MLP neurons of a small language model. Each row is named by its layer, matrix (up: input weights) and neuron, and shows model dimensions 0-159. Each number is 500 + 25 x the weight over its row's rms, rounded and kept within 0 to 999. Numbers have three digits each.
After each neuron's rows, "fires on" lists the tokens most often at its 100 highest values on Wikipedia text that the model never trained on.

L4.up275:476514511487499549513462502494500526484492464547492488475522481515536496519577486554499494514489503482493515451518487553498522527518513469505508554497501545487476494539528511473513508470526496514476470493489507502480508548542483514494496524500483485496489499522487462519466493466508474485503496509484480477469511502475537494483514470473477489545480491449512531517520538489469543509511444480501497512494476511531521531539535483529494460541531490485489488493492486453494535462509565
fires on: "De", " Bre", " re", " co", " dis", " anti"

L4.up112:517496538488464511500485477446485533492492501516504477553529526470509438492504506538506527478527479514487456498517499490490490489474478517489549494538548532511438517504535501531496476475497521501519492510518485490497453508538454534528493537478441506472499504478535524478503485526490496467485496525514499492480504469529475501530500490533487471507542463461478526507522492501518501495459491497503490545508525502520528471446469529495449503494513562475506467533479510508471505499529479
fires on: " election", "-", ":", "year", " film", " album"

L3.up14:523497497536541517501457466523530512511453480527474498488541526526443485485543507481498467551519467497461522501518494520485489540471488476487498467484497516499465495497504497475513504484480497463500465475480536449527477514509508474534500550519521500535529473494510499480498508503527504503496522541510476529508535481491500462507499526481515507563480455464485511533472525479524525435504496497497544506466495503518491522503497507467517510504525474493468533517528460458519570489483500
fires on: " test", "mp", " launch", "rap", "ilt", " hand"

L6.up85:486509515469513516501531533549500490479466498479475501473477540516505528503550534505502502492505465497450479501531558521527472501483475493501497543514512472537476472484501506505499510502481521510500479521454479510505498502564539468544516515503512442474456499428484488488512502494472522506480520492503497498477495508471511436461536485462519491482461508492492529469539523510555519544463508491466479536500484499513519496475508522518519498487507519473515551497503462466522510481470516
fires on: "-", "r", "–", " pen", "eca", "ten"

L3.up103:532500467474468533509485472517534548525476462491529467485527498509511535489513515523508545496494481467484485503557458499561477467451472518476491514472525520499469512473518502475481476505480556530481494474488553489467496509522484486469519485504489472468470506473504517485519503477508515434513530505468538517496512536495492511502509516507514497508501523454506512513494524532482450505521480467483522533468489484485518482542468534553466492533509513482514508522539506487503491559509521
fires on: "urb", " Bet", "ort", "bra", " way", " have"

L5.up584:503482555495513535466427486487429488489530478507499524500486505544517477499495493553497526486547515487491480497526492545519461503483519491533467472491499518482509469477449526511478505484471535515528493509488484513503487525497502491539508507557475531526458506519508511490429558473513502494496510497488538545501477456511512551508519523488480513522523479502473492520491538530462477528474488490522487495553500489493489510531473496490491491505504526527442510518508490490461479513498489
fires on: "on", "de", "ition", "ion", " analysis"

L3.up132:506497512470484539495519539488497506491508539540501465493504515500489453547497475514500491513491488489489457492524493504492516500520494463486491471440549510493511551523505522543510479466533503518507483447486504562513500521508521511459515508530505538499495508500506531514497489524507492525482527520483543494450474430468490461485524529471488481525474514485491473526532511501453452540466467513502470515451475505527505475492491496509522448505508532484536469551527515513492497492526473
fires on: " reve", " di", " dis", " inter", " ass", " qu"

L6.up76:534515497512518491500530508473457516501460465481484512478471480557483475474534520513542543449524498508487506457538539510515463496475453542502503487472525521511514537504492509542483494486496509499477503498501468485484479490504454468528518556500471480483465553484520485529525493474485482479494501479480517485481495476491520487443499508494464460550476509497514562467473536480455520524528529472473532498483530502519477515498463498497525514508491496483470543493528524523517513491495527
fires on: ":", " as", " Ref", " votes", " career", " In"

L6.up458:511503535542489476520494556451472473517497492492517514512492510454485522512497505525531500537484508513473547515504479511456521493576536478528490507480461560484464466550493488475507486535515480476534516477520505490497504518464507450444484505499490458479497515496509467457542549487483512468490502464494520537508533486506499491478489511497533532480491522515527492519506456495448500511468509487502504466481501513536461524482510486499492527474486503494490510482481492536524505540554493
fires on: " |", ":", "″", "|", " hold", " at"

L3.up253:524490502517475492517524492523504533506485499511503445472554476505462495531528481478506474510496492467499521495472497471528502499504517441565540447502493494568474522519474516502493508509540537478476479505503480518490487516497466459529531530494503512476498520492513475532491486539521453523502489471493491472506503529480502440524537495501506568502476484471477460540488483505484532511490479491536509500514499527492514470503489493463473475517569491498480488521524515539499482502495441
fires on: " both", " all", ":", " such", " mostly"

L3.up596:517488507464482461476483510497462521489479507503463534506498495497483502519467483523492535501522539506500442480456443485503523507515554503442499457502533484486499480506496549519456514539515507500507514518472433500540489518509479517511505523472538530473510518496477476495530488537512497497515504513492494530503463482473525495500538503514488519520552455487466480534486483468561491517454507494518507483485480468501520518458485471481496470507518513569474466502509501491499484528548495
fires on: " st", " ex", "p", " ret", " ins", " res"

L4.up590:509511548488489487472476500500461491522515502513500488492528488519471492529511505425485512547490516479515496469518526508450486515531514570500517554508491520497485525501507460526556503533452514456454493489503513490527477512527547496518496481498488480490504529510506501489495479511525466547514480480482517473496532457507490545468492533430533516479513504493476527499508474447485520499490504534503518492489489471479516493481491517499528494470515528537522521484505505529496522448564478
fires on: "re", "form", " Preceded", " signed", " made"

L3.up121:469494465552501514459450456533520475465505519467492472472540535509481522508460505518513537535541534526491490474492483502533483503497498488495522482535539490507494504502476484513495470530468531475515509484507500534519491490527482491502485519499512487439516495510506491466511497495530502496499499469492481497486448535510504545459471510448510552521474488498494525496455508487548499515473510440461517475515476453517482511522549542553476477489488532491521556495493481499504491510521502
fires on: "ed", " ind", "ped", "ided"

L4.up278:529471462492495487493557501493480483515490490539495496485460498488467519511502496536478513461551489468506513493516514501491507457494478535482481488497504516541474493486470500518518491484511544485506482482499517525509467497473536515519507574473502499410472549546528519462462534481550533502498511459472499471530498547491506460507499466501515477494478472504488532492519523527481511475509511478505481520482489503463468524477495510509505474478544481465523509509500537490465543519474468
fires on: "vi", "ña", "do", "ev", "nd"

L3.up98:538506502510471479492510492523494536483435543487486497476463544494517505483502482448486454504502543520466524532497509513541540499515518503467534506484535470500507499544512462511489485485542497509468544499436445482577515468490508476461455501531498488450467502518529515508494495471495492510453502479517499475519495510515522516499491485470491493515510477513499508553514519524498538480501478484502534492458501479509497510513519509491473512533519486538518510503489538523522481496515440
fires on: " at", " met", " aged", "elli", "ap"

L4.up232:504508457480491508530507478503468498470489461489520524511524487505529488493540520497471520466511493454492484462505497476517471468517512532489538554484523486522479509446494568532520484511488482468497468443453497490499480498491536479525495493509474525542463530520498510478491484527528443454491482518493464485508486550544502512522471509452518506491506483502506494555537516503475509542473482517471483487523504477504503490472504500502450526525526506565502485539524517490501488502504540
fires on: " e", " le", " me", "xi", "que"

L3.up44:535513496473489528520463484491532449487503524537519503522521506527547467485473513458487488479528570500502498521470521498504551485512485502511493520488488510489482488501465520513497461492485522506533489515478485496495512498492492479461491460520527504517495520468475532504521492478493482495479535461476507456484494515574473503520508542512523481482476514474482534515462480489498508468451493524506478520515553539451527501467504489521483449554550505523514524454537520481473520494507465
fires on: " el", " named", ":", " par", " la"

L3.up278:467494503523519482476526505490449518484492485513546505506518503478495465519502503494540525510519526465500476486542481493458465520461542462528486506551487497486516510552494500528508525514519518495479492484538504482476483452463494492543496496536510471503554512518498471509503527506481499533500532542496500467454495495509489512502524526505485487494478498460448504578502482542486477509488514476493519469515473492505520499462503472500443459505463488540490461491529528552467476520468496
fires on: " exp", ":", " Preceded", " Exp", "Cl"

L4.up221:524480486483514503536540491525540501496510411500509479509485566469460507474505510539495496458521519522476483504547481510509480534534471475543494505502533483510464490484502514465497485523530519481484503458534518474495513505496513518467504487491479467499501523480497527499483489531504477537542471500487486473488515478495519526465479501501529447490434506512464486473494466483540492520507471516541537495506467506533560535466507481492499481488533506499486515525455492452516486484514482
fires on: "w", "ow", " prevent", "ort", "ss"

L5.up464:537486506493459500484474465493532491498529518483477505522477466504544493503486491504470495475482560461492490492517486475512510504443477507482517526472518489501495523477470479527506490509494508503526488514518531544487478514500463503490550489495476499511484493437468478501511541489522495499525519483506479514507541521521495439454536508500516510547489511514454524522509520506491479527520479498472483514430507558491546504447500491486494492461479541511545526518492527548517494524478560
fires on: " n", " Re", "ti", " N", "th"